Weights of a small transformer language model.
Size: 14 layers, 5 heads of 64, MLP 1280 squared ReLU, vocabulary 32000.
Architecture: LayerNorm before each block, rotary positions, biases, untied embeddings, capped logits.
Training: a variant of Adam for these matrices, 887M tokens, 3806 steps.
MLP neurons of a small language model. Each row is named by its layer, matrix (down: output weights) and neuron, and shows model dimensions 176-303. Each number is 128 + 24 x the weight over its row's rms, rounded and kept within 0 to 255.
A block is one neuron, or neurons of one layer that tend to fire together. After each block is what it responds to, as a language model described it from the Wikipedia text at the highest values.

L6.down891 [125 109 115 140 104 155 191 131 104 115 112  86 130 135 157 148 132  98 133 123 122  99 122 109 141 132 159 143 105  96 127 117 149  85 137 130 138 149 143 156 151  99 128 139 101 150  92  91  92 119 147 126 139 115 142 139  98 168  93 125 136 143 220 141 162 157 121 142  78 123 159 146 126 119  89 132 116 115 118 147 132 124 113 118 130 142 190 108 117 128  88 141 122 143 155  94 142 139 204 122 125  85 154 114 121 124 105 130  98 127 162 109 129 118  97 128 126 108 117 123 121 106 101 156 158 145  99 108]
L6.down929 [146 154 122 112 153 131 143  80 132 109 140  86 100 189 138 109 109 168 131 116 124 107 154 119 100 109 119 167 144 130 121 109 147  99 157 119 131 163 162 118 140 131  99 113 170 120 122 120 111 215 179 137 116 126 132 108  92 165 139 140  87 134 156 124 134  92 132 154 154 129 136 127 173 142 153 135 120 188 116 154 143 112 130 132 120  94 105 145 100 175 163 124 131 118  99 127  82 128 151 117 120 102 126 147 147 108 132 168 141 176 136 147 127 128 126 148 169 154 118 127 145  92 143 166 175 149 117  96]
L6.down1111 [116 108 123 149 102 156  98 121 126 108 126 132 102 121 135 146 102 154 137 158 129 130 175 118 146 145 155 130  64 140 136 116 122  90 146 129 145 131 150 145 127 176 106 106 155 134 132  94 152 103 131 152 126 153 165 121 166  99  98 119 110 131 155 119 152 157 121 150 132 133 169 124 128 165 129  90 133 105 137 135 129 125 128 154 158 174 110 113  88 128 110  99 103 106 121  95 141 157 136 150 139 149 162 170 131 154 150 148 101 159 172 159 125 130 131  88 107 142 125 150 128 122 131 115 111 128 103 173]
L6.down1223 [114 151 131 116 133 120 146 107 150 123 127 129 128 113 105 141  86  84 133 144 118 118 102 130 136 138 149 152 109 107 150 151 127 123 172 137 139 137 138 157 160 150 160 121 123 137 118  99 135 120 184 128 126 145 161 135 115 146 123 127 159 185 133 134 133 134 144 106 135 120 169 164 158 152 130 108 114 121 140 107  99 144 108 124 118 140 129 115 114 138 146 118 150 113 127 137 145 138 134 121 139 124 111 135 153 132 156 159 147  89 127 114 147 104 123 131 122 124 127 172 114 148  92 129 121 132 173 131]
Responds to: Structural boundary tokens. Line breaks ending a paragraph, usually right after a sentence's period, and pipe characters opening a new row of a wiki table (e.g., | 2017 | World…).

L11.down108 [138 107 112 131 136 130 115 121 129 125 173 151 128 118 145 112 131 137 138 125 120 122 116 157 158 130 144 119 115 141 160 116 118 114 105 133 108 113 114 147 101 123 119 131 110  89 158 107 109 133  94  96 150 105 129 111 132 133 139 131 146 103 110 138 158 138 114 110 144 154 141 150  82 157 123 153 145 128 124 102 114 115 149 134 108 137 134 148 140 131 125 122 142 142 123 131 136 142 137 155  87 136 124 116 137 134 105 156 111 135  81 130 151 153 153 121 130 117  81 112 134 132 159 128  99 103 119 123]
L11.down719 [125 123 150 114 131 124 142 108 124 123 128 145 137 115 153 104 148 129 125 151 150 122 129 131 118 108 127 136 117 116 136 130 139 151 102 146 107 114 113 103  97 137 135 122 134  91 126 118 125 136 101  99  95 111 155 132 102 120 124 163 130 131 102 143  98 117 121 112 173  99 100 124 123 145 129 114 151 115 137 129 113 128 128 135 111 120  82 122 144 139 150 136 131 132 120 146 105 114 142 181 124 124 126 129 113 123 131 116 124 147 102 144  97 180 146 116 120 142 132 107 137 133 166 117 110 100 155 125]
L11.down1120 [153 139  84 158 136 188 156 121 135 197 130 123 143  86 101 128  87 132 121 164 104 103  84 106 103 122 143 131 103  76 140 142 136 134 138 127 129  99 115 156 138 100 107 128 105 133 101  91 150 164 150 115 118 101 106 137  90 108 114  85 152 105 152  89 108 144 121 135 101 105 114 116 137 145 147 114 134 141 119 105  93 120 110 151 110 161 107 141 173 154 121 131 101 141 114 113 126 137 155 121 134 124 155 122 149 134 135 143 131 109 120 118 150 140 113 127 135 107 175 127  75 139 152 150 160 126 171 141]
L11.down1182 [161  92 125 135 142 151  96 120  95 100 123 104 131  95 101 125 159 154 129 150 123 140 115 147 116 127 130 126 157 116 112 114 136 108 122  93 135 119 106  64 141 122 145  92 153 124 143 123 137 123  99 122 149 142 117 133 136 129 121 134  91  68  96 161 121 113  98 137 179  95 124 161  95 126 100 138 137 122 141 105 136 122 119 131 120  89 101 130 124 125  96 109  97 136 107  97  81  97 133 150 150 129 136 106 138 129 105 100 104 142  98 142 128 125 139 134 126 129 118 116 107 143 125 120 135  95  97 123]
Responds to: Section and paragraph boundaries. Structural boundary tokens in Wikipedia articles, such as closing == of section headings, line breaks after final sentence periods, and table pipes.

L11.down51 [103 130 126 165  97 167 144 140 133 133 142 123 113 140 129 139 107 118 119  74 144 168 126 126  99 155 129 120 158  75 124 131 141 154 118 120 106 168 112 142 142 127 174 125 150 125 133 188  99 122 130 148 145 133 122 110 100 133 142 128 142 148 100 114 118 110 112 124 124 124 128 102 114 105 123 141 159 125 140 119 160 161 112 146 117 130 134 159 129 130 177 159 127  88 122 131 116 195 122 159 134 105 138 147 100 113 121 131 126  63 172 154 133 124 130 158 107 142 117 125 112 107 144 117 121 118 127 126]
L11.down95 [124 119 143 100  97 133 146  79 115  73 154 154 101 119 112 115  85 125 134 135 166  94  71 134 157 127 132 140 152 114 119 153 132 125 120 115 115 148 111 125 127 135 147 129 130  91 128 114 124 133 144 142 112 105 133 142 142 131  98 130 116 152 113 140 118 139 147 104  80 121 139  94 129 150 146 133  90 158 141 102 142 102 173 105 145 145 154 148 124 134 141 118 133 109  85  73 158 133 126 125  97  97 168 153 107 101 126 134 183 129 121 125 157 141 162 117 103  74 123 153 121 101 113 151  82 127 151 117]
L11.down997 [111 145 115 104 117 161 140 119 107 161 119 132 120 123 156 128 119 107 134  83 137 140  85 130 129 138 123 113 102 104 124 118 147 149 175 119 133 208 116 130 142 134 163 133 164 125 118 120  55 142  98 160  93  92 147 141  87 123 156 119 134 127 180 139  97 142 142 127 177 134 131 145 153 117 135 162 120 112  90 131 166 123  99 140 133  71 121 142 143 163 118  93  95 127 112 121 123 118 134 150 109 166 127 127  94 137 101 130 119 123 140 143 143 108 150 139 145  97 109 140  94 149 139 113 133 139 166 132]
L11.down1258 [121 125 158 142 119 178 113 111 121  98 169 136 157 124  86 115 147 127  79 178 137 125 143 126 171 166  96  97 137 132  93 164 119 102 138 133 108 110 140 157 115  96 154 127 135  51 114 125 121 129 108 189 111  83  94  97 142 142  79 147  88 138  97 104  78 149 140 156 123 128 109 123 120 147 109 158  96 124  74 103 131 120 128 126  49 164 128 144 177  86 139 130 108 142 132 131 126 148 114 138 108 134 112 111 140 122 123  91 176 105 155 147 167 155 127 114 157 119 127 136  92 109 151  93 139 152 155 120]
Responds to: Thousands-separator number starts. The leading digits and comma of numbers in table cells, like vote counts or attendance (6,941; 65,751); weaker on paragraph-ending line breaks and date parts.

L8.down313 [111 154 131  80 133 152 150 145 134 177 157 138 165 140 125 152 178 149 126 129 147 148 161 132 124 129 115 116 102 137 162 112 148 149 120 127 124 124 100 114 151 172 119 147 167 132 140 133 154 208 143 155  97 113 133 103  83 120 159 148 136 120 127 113 117 138 150 154 137 113  79 133 116 119 153  99 115  88 156 139 119  64 156 100 157 145 102 106 133 136 139 129  81 154 154 185 100  97 105 140 139 155  88 137 150 159 111 142  93 144 165 135 155 120 104  86 113 175 122 135 141 145 126 126 131 106  79 134]
Responds to: Verb stems after subject or "to". Main-verb tokens, often a split word's first piece, right after infinitive "to" or a subject, e.g. plea(se), viola(te), set, gave, spread.

L8.down109 [114 102 134 173 176 123  98 130 101 123 133 124 134 136 152 110 146 116 139 111 126 120 137 156 107 149 124 122 150 143 150 103 132 115 141 108 125 129 140 125 115  97 152 174 153 148 139 143 129 163 108 111 122 152 132 135 154 124 172 153 188 145 152 154 128 121 115 122 136  72  99  88  90  95 122 116 135 138 158 116 128 115 161  61 136 121  89 121 136 127 114 155 161 161  97 123 131 164 167 130  72 146 140 113 124 126 137 153 119 125  92  70 143 105 155 146 112  90 125 124 149 160 170 139 166 139 132 146]
Responds to: Apostrophe before clitic s. Fires on the apostrophe in contractions and possessives, strongest in it's and what's, also planet's, club's; weakly on verbs before a suffix -s, like perform(s).

L6.down417 [120 113 143 117 115 119 134 133  81  68 178 155 120 107 133 171 113 111 111 123  90 124 153 106 108 106 134 147 121 119 119 122 148 138 123 137 149 174 158 133 117 151 116 102 153 101  95 137 130  83 154 116 146 149 116 120 158 117  93 120  94 118 102 151 121 115  93 121 119 149 158 147 133 177 151 130 138 115 135  75  96 164 160 149 123 126 147  93 108 112 141 103 107 134 158 107 129 102 141 139 154 133 132 140 141 123 110 113 109 103  99 124 120 127 124  91  94 164 118 120 113 102 178 175 142 179  97 148]
L6.down800 [121 147 132 157 140 100 140 125 153 136  81 119  94 117 136 159 103  94 143 100 129 115 117 108 119 152 110 120 112 124 104 115 108 109 157 116 132 151 125 148 155 131 105 126 119 155 111 151 155 125 168 137 108 146 130 141  85 128 124 121 114 165 158 135 113 155 129 139 125 144 151 124 160 132 160 121 113 136  95 137 126 138  85 117 134 110 163 124 116 108 143 135 119 116 124 115 156 113 162 121 134 118 177 129 100 118 150 145 155  97 159 125 146 114 153 146 101  85 113 130 138 140  77 142 144 160 133 149]
L6.down966 [134 149 116 128 139 153 138 133 107 140 136 199 112 160 138 115 116 137 110 158  90 158 178 132 134 114 126 105 114 140 150 117 125  96 144 131 112 154 124 126 167 171 117 133 124 117 117 134 137 103 113 100 125 116 111  92 109 130 144 102 149 135 152 112 137  90 114 144 122 119 145 109 158 146 118 128 104 152  99  94 113 147 162 166 144 151 107 166 109 121 162 132 135 119 117 138 132 145 138 120 155  93 153 152 152 132 100 151 134 105 103 130 123 141 149 103 160 109 150 128 104 122 119 134 128 132 157 137]
L6.down1039 [103  97 110 112 164 122 156 129 157 149 109 137 109 158  91 137  79  85 126 134 124  99 170  75 128 152 113 121 105 135 126 120 136 131 120 164 146 132 107 149 158 115 128 143 151 135 109 134 152 115 154 111 138 143 161 120 114 126 135 114  80 141 113 115 149 152 136 118 140 128 139  99  97 140 105 143 139 130 101 103 137 129  89 140 142 133 145 132 136 125 115 140 140 117 111 112 141 130 112  62 125 115 137 113 147 134 167 123 163 127 158 124 121  96  75 114 129 132 134 189 120 127 106 160 135 143 142 109]
Responds to: Section and field boundaries. Boundary tokens in Wikipedia text: paragraph-final periods and line breaks before new sections, closing == of headings, colons after infobox fields like Venue:, and leading table pipes.

L11.down676 [120  91 105 116  99 127  92 146  97 124 139 161 100 117 130 116 140  98 144 117 120 130 112 109 141 166 119 144 132 121 114  85 143 116 133 153 161 135 108 140 134 106 107 151 140 133 146 117 119 145 151 149 127 160 122 109 131 114  99 120 144 124 115 127 103 139 136  99 128 132 147  83 125 131 140 112 116 121 124  94 126 114 127 158 128  96 115 120 126 150 108 160  96 125 123 137 159 141 134 151 149 136 130 132 127 133 121 125 145 137 143 154 131 124 160 155 156 130 107 157 123 132 145 120 135 125 123 111]
L11.down699 [133 127 131 118 115 202  96 147 118 118 143 132 130 143 129 139 127 166 148 118 127 163 121 137 126 140 199 116  94 122 123 129 109 103 122 154  98 155 146 109  98 181 106 144 143 129 156 166 147 101 113 137 163  91 116 122  65 147  92 155 140 115 116 121 107 149 160 100  91 103 155 111 111 126 137 147 134 146 135 161 132 142 120 131 134  95 145 163 115 152 150 150 139 148 105 103 157 139 121 150 140  86 117 138 138 142 155 132 155 130 129  83  96 122  99 121 173 126  84  84 130 162 146 102 146 133  93 158]
L11.down738 [123 151 151 139 133 146 122  98 166 142 121 140 122 100 143 102 119  99 124  85 104 165 143  82 129 143 111 120 117 125 133 159 163 110 146 126  90 130 113 139 111 124 125 117 148 163  97 129 107 161 148 122 126 116 159 132 128 138 106 122 102 141  85 151 110  96 129 141 137 106 156 147 136 155 154 168 133 130 150 176 180 133 139 150 183 127 121  86 112 140 124 121 143 125 157 125  88 133 164 151 129 128 125 149 145 120 105  88  97 143 118 125 144 158  93  85 107 171 113 140 154 151 126 133 161 142 113  99]
L11.down1037 [ 91 139  96 127 132 109  89 134 166 135 165 122 121 133  92 103 149 144 167 118 156 146 132 132 130 123  81 137 103 151 101 138 126 113 150 116 165 166 146 120 138 127 114 150 104 144 100 120 169 162 160 113 111 134 167 137 149 146 147 120 142 135 114 141 156 191 141  80 103 131 138 143 117 100  83 118 138 129 140 156 117 169 130 133 121 171  98 145 126  93 125 146 128 122 120 130 142  91 122 147 143 152 101 124 157 103 127  97 135 173 100  76 126 153 144 134 129  57 121 139  89 148 144 121 152 154 121 122]
Responds to: Start of proper names. Mostly "the"/"The" or "of" opening a multiword name of an organization, event, or place, such as the Los Angeles Times, the Lakeside Country Club, House of Jones.

L8.down1218 [190 106 103 127 149 137  94 109 131 115 103 141 151 151 125 136 112 126 113  84  99 121 157 126 110 148 121  74 125 130 117 125 116 142 119 124 138 109 146 147 124 143 178 115 136 143  80 107 157 150 130 134 106 113 146 137 142 116 107 152  95 153 114 144 139 147  82 116 130 130 146 147  89 110 107 120 124 135 136 115 164 135 138 161 116 141 155 124 131  96 101 133 148  90 156 151 135 113 129 153 172 118 120 146 118 130 149  79 130 155 119 104 109 111 135 131 156 122 122 109 115 158 147  91 187  97 117 105]
Responds to: Anaphoric definite determiners. Determiners the, this, its, their opening a noun phrase that refers back to the article's subject, after verbs or at sentence start (included the song, found this piece, The series).

L6.down152 [127 128  80 152 136  78  92 105 105 161 113 167 161 116 134 125 126 132  90 108  83 132 108 117 109 125  62 134 150 125 134  83 124 138 127 140 116 108  90 128 119 149  91 108 145 114 144 167 130  82  98 158 123 184 158 107 144 146 117 141  86 205 116  94 138 112 111 140 110 135 153 142  97 151 118 129 172 141  99 117 177 127 110 175 141 100 162  85 143  87 170 171 144 136 147 165 133 154 151 100 147 127 144 135 127 158 120 104 111 102 125 162 100 130 144  98 133 171 123 116 137 145 125 147 126 122 175 180]
L6.down372 [140 142 116  98 117 124 146 130 140 115 166 140 137 156 113  51 118 145 156  91 137 110 140 159 142  52 142 104 137 153 167  90 139 129 120 135 110 115 104 117  98 130 140 147 173 149 141 137 146  93 145 138  86 162 115 124 169 136 158 117 135 148 125 138 107 141 164 121 104 127 156 156 128  81 125 131  85 137 116 132 116 114 149 120 165 126 147 113 106 181 173 119 111 102 117 156  86 110 115 144 133 149 116 163 173 153 127 102  63 114 132 138 118 163  96 137 149 148 155 137 129 126 128  89 178 121 150 103]
L6.down676 [115 110 125 147  92 132 130 102 131 164 120 117 122 114 117 122 142  95 121 131 122 109 105 135 167 180 153  87 150 149 147 137  85 124 155 129 146 156 121 106 150 150 122 180 123 141  90 141 117 116 129 155 126 166 123 155 131 142 150 146 164  98 166 110 109 119 138 142  86 124  98 103 122 115 119 116 121  72  96 151 115 100 130 169 128 154  90  80 136 147 156  92 118  97 117 162 114 128 151 167 123  94 131 121 131 133 122 171 126 104 133 144 127 134 101 140 157  93 100 111  91 166 106 142 108 131 127 138]
L6.down1185 [133 115 104 127  56 108 124 138 102 130 154 110 112 130 149 129 149 155 142  98 132 147 164 172 123  87 168 132 132 120 168 130 100 142 147  96  85  92 135 128 137 173 115 108 162 123 131 131 143 153 104 123  94 123  70 119  93  83 154 118 171 169 109 104 102 144 137 169 141  90  95 128 128 105 133 141 110 142 153 119 153 106 107 126 128 127 107 177 157 120 103 132 101 110 136 134 115 177 147 137 132 113  94 160  85  85 109 100 110 130 122 107 110 127 171 142  90 122 145 123 145 110 138  62 125 100 169 114]
Responds to: Apostrophe in contractions/possessives. Mostly the apostrophe in contractions and possessives, such as you're, it's, men's, God's, plus scattered word-piece and table-number tokens.

L6.down283 [128 103 100 123 127 176 125 152 112 152 144  91  90 114 132 152 120 143 140 120 157 113  90 142 146 131 132 117 102 130 125 110 174  90 137 118 145 156 165 138 108  94 115 108 132 137 138 137 112 158 135 141 136 119 149  92  92 142 127 153 158 112 108 120 120 100 132 124 123 121 149 155  94 130 152 108 113 120 147 117 102  87  82 119 109 164 154  97 150 147 113 146 144 124 117 168 100 127 124 155 133 116 142 146 163 139 142 168 139 114 113 116 154 117 105  75 166 131 164 113 154 111 124 114 148 155 177 122]
L6.down487 [111 141 155 130 177 118 115  87 145 150 148  84 124 113 114 124 100 119 114 134 124 120 142 127 112 133 127 180 119 138 137 164 115 126 151 154 176 139 150 125 121  83 124 157 124 135 155 120 148  89 138 154 134 135 163 139 111 115 135 120 114 165  93 153 113 160 147 113 127 126 114 149 105 152 113 102 134 103 144 125 121 174 117 137 163 131 140 115 154 141 148 121 139 128 156 110 116  77 142 146 138 101 126 109 157 126 174 119 131 134 132 122 131 149 127 144 107 131 129 147  69 169 126 139 127 118 104 114]
L6.down1205 [137  93 135 115 166 141 161 164 109 126 116 123 151 142 140 119 119 150 101 114 127  80  99 133 116 146 129 104 148 150 123 177 106 106 160 193 139 144 117 102 108 116 131 100 142 179 111 147 104 181 119 128 149 121 163 131  97 126 132 135 142 127 127 142 113  93 122 155 111 162  98 105 101 147 152 148 146 148  97 137 126 117 106 123 146 101 115 111 178 190  65 111 153 107 141 140 132 167  80 138 103 127 184  92 136 140  80 154 191 176 125 133 118 100 142 110 137 151 113 117  81 151 114 122 134 139 109 116]
L6.down1263 [136 124  87 108 154 146 156 141 115 149 116 152  91 115 152 109  84 124 136 131  95 125 127  87 126 172 101 106 130 123 117 135 133  89 147 165 154  98 180 114 144 106 133 125 149 139 144 142 154 123 161 128  89  82 149 109 105 113 140 139 130 118 114 111 136 119 160 144 103 176 196 142 136 145 161 137  98 128 132 153 135 123  78 150 137 116 119 133 138 157 109 138 145 138 114 151 117 143 134 146 109 129 143  98 150 101 147 164 147 145 137 140 156  93 132 159 122  89 141 154 108 141 138 127  92 129 130 122]
Responds to: Determiner after time prepositions. Mostly "the" right after temporal prepositions or at sentence/clause starts in Wikipedia narrative, e.g. during the, since the, throughout the, before the.

L8.down545 [177  94 107 136 111  95 110 167 127 132 117 150 143  96 142 142 162 133 103 112  94 114 120 113 140 103 161 136  86 107 113 142 159 167 132 111 120  80 143 106 139 134 146 120 119 155  87 130 176 146  93 151  96 151 137 146 123 124 148 138  92 115 124 106  98  97 116 144 157 105 133 159 151 132 126 133  74 138 138 121 162 136 128 121  85 144 107 144 107 158 147 123 113 116 163 163  96 111 104 149 172 117  96 104  86 138 113 146 152 107  90 107 130 136 132 150 118 137 114 142 111 114 102 141 169 148 111 139]
Responds to: Wiki structure punctuation. Closing == of section headings, decimal points inside numbers in tables and infoboxes, and periods ending list items, e.g. ==Career==, 4:15.13, Ariz.

L6.down166 [124 112 136  94  88 142 117 125 107 114 169 137 141 128 112 122 104 138 138 102 126  89 140 110 135 125 122 104 148 116 115 156 129 161 145 131 181 104 147 137 157 141 124 109 149 106 122  48 121 139  74  85 139 129 162 121 168 162 111  68 136 133 131 151 161 149 137 157 127 118 179 120 103 126 117  90 144  90 122 145 110 147 135 161 115  91 129 141 131 127 125  74  88 109 108  75 166  93 156 127 138  70 141 169  90 138 121 101 119 116 127 157 125 140 207 109 150 145 101 116 104 136 139 124 133 140 124 136]
L6.down627 [108 151 136 117 149 117 124 112 117 155 120 109 120 147  79 125 156 102 141 191 162 110 132  96 181  89 131 148 141 137 163 129 150 159 119 154 133 120  95 149  80 140 149 171 107  90 129 134 126 160 147 157 125 125 154 137 115 124 112 182 121 114 111 124 133 108 162 155 119 112  95  73 165 113 120 133 112 116 151 125 139 112 115 113 119 121 103 138 114 152 138 156 116 132 129 113 171 101 149 106 128 200 127 120 119 127 167 123  99 124 172 121 154 157 127 141 151 140 169 151 142 100 139 141 103 130 153 171]
L6.down801 [121 137 117 105 101 148 100 158 161 119 159 113 107  87 116 147 129  84 152 139 193 109 109 127 139 129 171  91 111 106 138 155  93 112 148 121 141 123 133 140 138 130 108 151 121 104 181  80 154 126  74  69 140 158  91 160 169 133  97 115 114 120 147 120 147 126  93 101 143 138 127 139 123 108  92 111 190 119 119 140 159 122 119 127 141 136  94  90 159 117 156 153 138 126 141  95 134 122 114  78  74 107 151 136 132 110 132 125 142 105 106 131 134 118 169 146 144 164 111 121 101  87  89 106 136 169 105  82]
L6.down1254 [134 128 112 137  96  78 160 174 141 162  60 133 122 115 133 121 111 138 115 171 100  90  84  86 108 126 123 113 122 150 173 129  96 109  87 129 140 162 108  93  90  92 138 164  92 159 118 140 135 154 130  97 111 143 139 121 134 139 130 135 142 126 146 128 148 143  83 148  95 108 109 101 102 106 107 129 128 141 163 117  95 113 156 117 127 163 149 118 143  92 164 135 127 151 128  94 170 127 144 166 130 134 132 129 166 134 103 143 142 144 123 123 118 143  98 134 124 124 133 147 154 159 115 118 110  97 140 164]
Responds to: Verb stems after to/subject. Verb tokens, often partial stems awaiting a suffix, right after "to", a modal or a subject, e.g. alien(ate), over(heat), helped, assist.

L11.down184 [ 91 115 160 154 130 151 160 110 126 117 122 136 105 128 172 129 134 102  87 124 140 143  94 104 118 125  86 151 160 117 114 146 161 137 120 135 123 118 168  78 131 154 106 158 107 180 145 146 109 145  97 163 111 102 129 142 122 163  94 152 134 132 150 106  86 112 118 116 120 103 139 126 151 161  98 104 140 150 150 149  94 142 119 151 161 143 158  96  98 131 127 110 113 173  99  89 161 110 149 121 127 130 139 129  99  98 120 158 137 114 144 129 128 116 111  95 160 113 110 110 128 140  96 145 133 101 159 118]
L11.down273 [124 129 153 152 153 102 169 159 128 105 157 137 149 115 159 157 168 112 111 128 118 151 163 163 167 138 122  98 133 166 111 118 120 123 118  78 162 138 147 121 164 161  73  94 106 130 123 150 134 123 101 107 131 111 114 155 133 167 119 103 144 159 106 120 157  91 100 140 140 110 154 109 154 121 136 146 149 106 105 142 114 141  88 154 149 121 161 106 135 130 114 116  85 149 127 105  90 122 120 105 150 112 142 112 117 122 142 126 102 103 156 170  97 175  77 132 114  86 132 135 152 115 141 109  72 171 148 105]
L11.down611 [121 124 139 151 126 123 141 112 120 109 140 184 101 170 104 110 129 129 128 131 151 148 100 137 155 170 118 105 141 109 128 154 118 140 159 125 180 129 151 114 156 104 145 159 153 128 128 111 115 139 105  95 130 147 162  98 139 125 108 163 100 117 143 128 128 109 134 126 116 103 146 123  98  97 148 145 138 121 156 114  87 143 115 146 136 125 142 126 116 132 128 153  53 125 134 122 133 186 140 160 118 153 180 143 109 132 167 155 123 108 128 104 124 125 160 122  99 115 128  94 134 110 131 152 149 125 160 113]
L11.down974 [140 153 178 105 147 153 114 150 196  95 136 125  96 124  99 129 133 119  85 152 139 140 155 151 117 160 150  98 134 118  97 115 132 111 130 128 147 153 168 126 120 142  89  98 123 132 117 127 118  92 142 181 131 146 132 140 146 143 158 107 109  86 149 148 137 163 101 126 137 127 159 125 150 132 136  80 151 126 130 112 104 138  99 113 157 109  85 146 135 116 109 154 134 143 126  86 101 125  88 153 104 147 133 118  94 127 140 139 121 101 129 135 129 152 156 179 119 162 139 192 144 127 107 114 138 139 120 137]
Responds to: Possessive apostrophe before s. The apostrophe in possessive 's after a noun or name (the city's, Shakespeare's, Women's), plus the decade year before s (1880s, 2000s).

L8.down207 [126 147 127 119 104 110 101  97 143  74  90 146  99 105 153  71 137 122 141 148 115 159 150 147 136 120 110 110 129  99 144 121 126 160  67 119  92 125 142 138 140 140 118 123 103 101 122 127 139 184 164 151 111 145 145 128 126  93 118 139  97 124  93  93 147 169  82  99 120 119 129 125  65 114 155 102  89 150 135 135 139 115 124 116 143 100  84 130 140 154  96 122 156 107 151  94 143 103 132 172 159 117 115 133 149 122 118  93  94 165 122 101 131 123 162 115 148 181 129 164 127 162 117 143 139 171 143 132]
Responds to: Header closers and fragments. Mostly the closing == of Wikipedia section headings (Plot==, Charts==), plus first-sentence periods, possessive his (until his retirement), and foreign-name word pieces (Koo, São).

L11.down48 [109 135 161 144 164 119 152 151  97 131 120 153 123 164 175 106 151 124 113 106 121 155 101 149  97 131  55 167 137 114  95 124 135 135  89 136 131 169 146  92 131  92 108 120 122 113 111 141  95 158  95 134  94 101 130 190 126  66 133 142 108 115 150 119 120 127 151 155 116 124 119  90 152  89 117 177 108 164 138 147 100 105 121 128 115 148 141 148 116 141 115  81 137 129 123 129 156  91 132 164 146 124 131 148 125 126 119 125 141 114 147 133 126 102 168 142 128 128 135 140 149 142 116 136 132 132 140 126]
L11.down115 [161 128 105 142 120 131 137 120 101 118 112 148 110 126 139 130 158 140 109 127 135 132 144 165  95 173 132 133 130 159 155 156 117 105 108 104 106 150  99 140 123 105 151 134 142  96 114 170 115 117  68 143 126 101 132 123 129 122 114 159 115 158 142 115 153 119 139 125 131  90 133 129 129 110  87  99 112 135 138 109 143 129 130 137 128 151 165 140 146 141 123  91 136 130 150 125 127 131 163 121 143 131 175  86 145 122 113 148 135 110 153  94 109 107 165 177  93 148  97 115 160 132 156 127 124 109 164 109]
L11.down892 [116 156 125 120 200  92 152 175  92 148 111 163  89 120 104 151  87 118 139 132 132 140 119 129 141 164 157 142 131 110 150 127 133 156 170 103 136 140 100 105 100 113 149 141 126 113 117 160 113 125 125 119 139 141 125 133 155 127 101 108  85  84 155  92 100 127 115 105 116 161 110 110 133 149 144 114 119 124  95 107 141 157  89 102 121 111 120 154 118 148 114  70 160 115  94 120 131 105 128 140 135 116 118 128 141 135 142 137 151 162 155 139 142 152  73 131 136 128 129 115 123 129  95  97 131 135 107 147]
L11.down1269 [ 74 156 162 131 133 156 122  91 140 125 109 150 101 115 124 120 165 121 125 142 157 133 182 150 140 146 156 109 125  89 144  81  96 132 138 137 121 109 140  77 153 182  96 129  63 115 106 128 126 129 131 154 114 133 111 145 113  99 153 151  98 131 119 138 114 112 133 134 107 122  99 124 134 109 176 177 128 122  95 129 140 138 149 116  69 118 112 156 146  94 126 123 125 156 110 146 124 163 124 113 123 120 139 135 158 123  99 107  83 136 146 135 131 163 124 121 101 142 120 159 149 134  75 136 135 111 178 103]
Responds to: Bare verb stem before inflection. Bare verb stems right after a subject, whose inflection (-s, -ed, -ing) comes in the next token, as in he open|s, he tour|ed, Commission spawn|ed.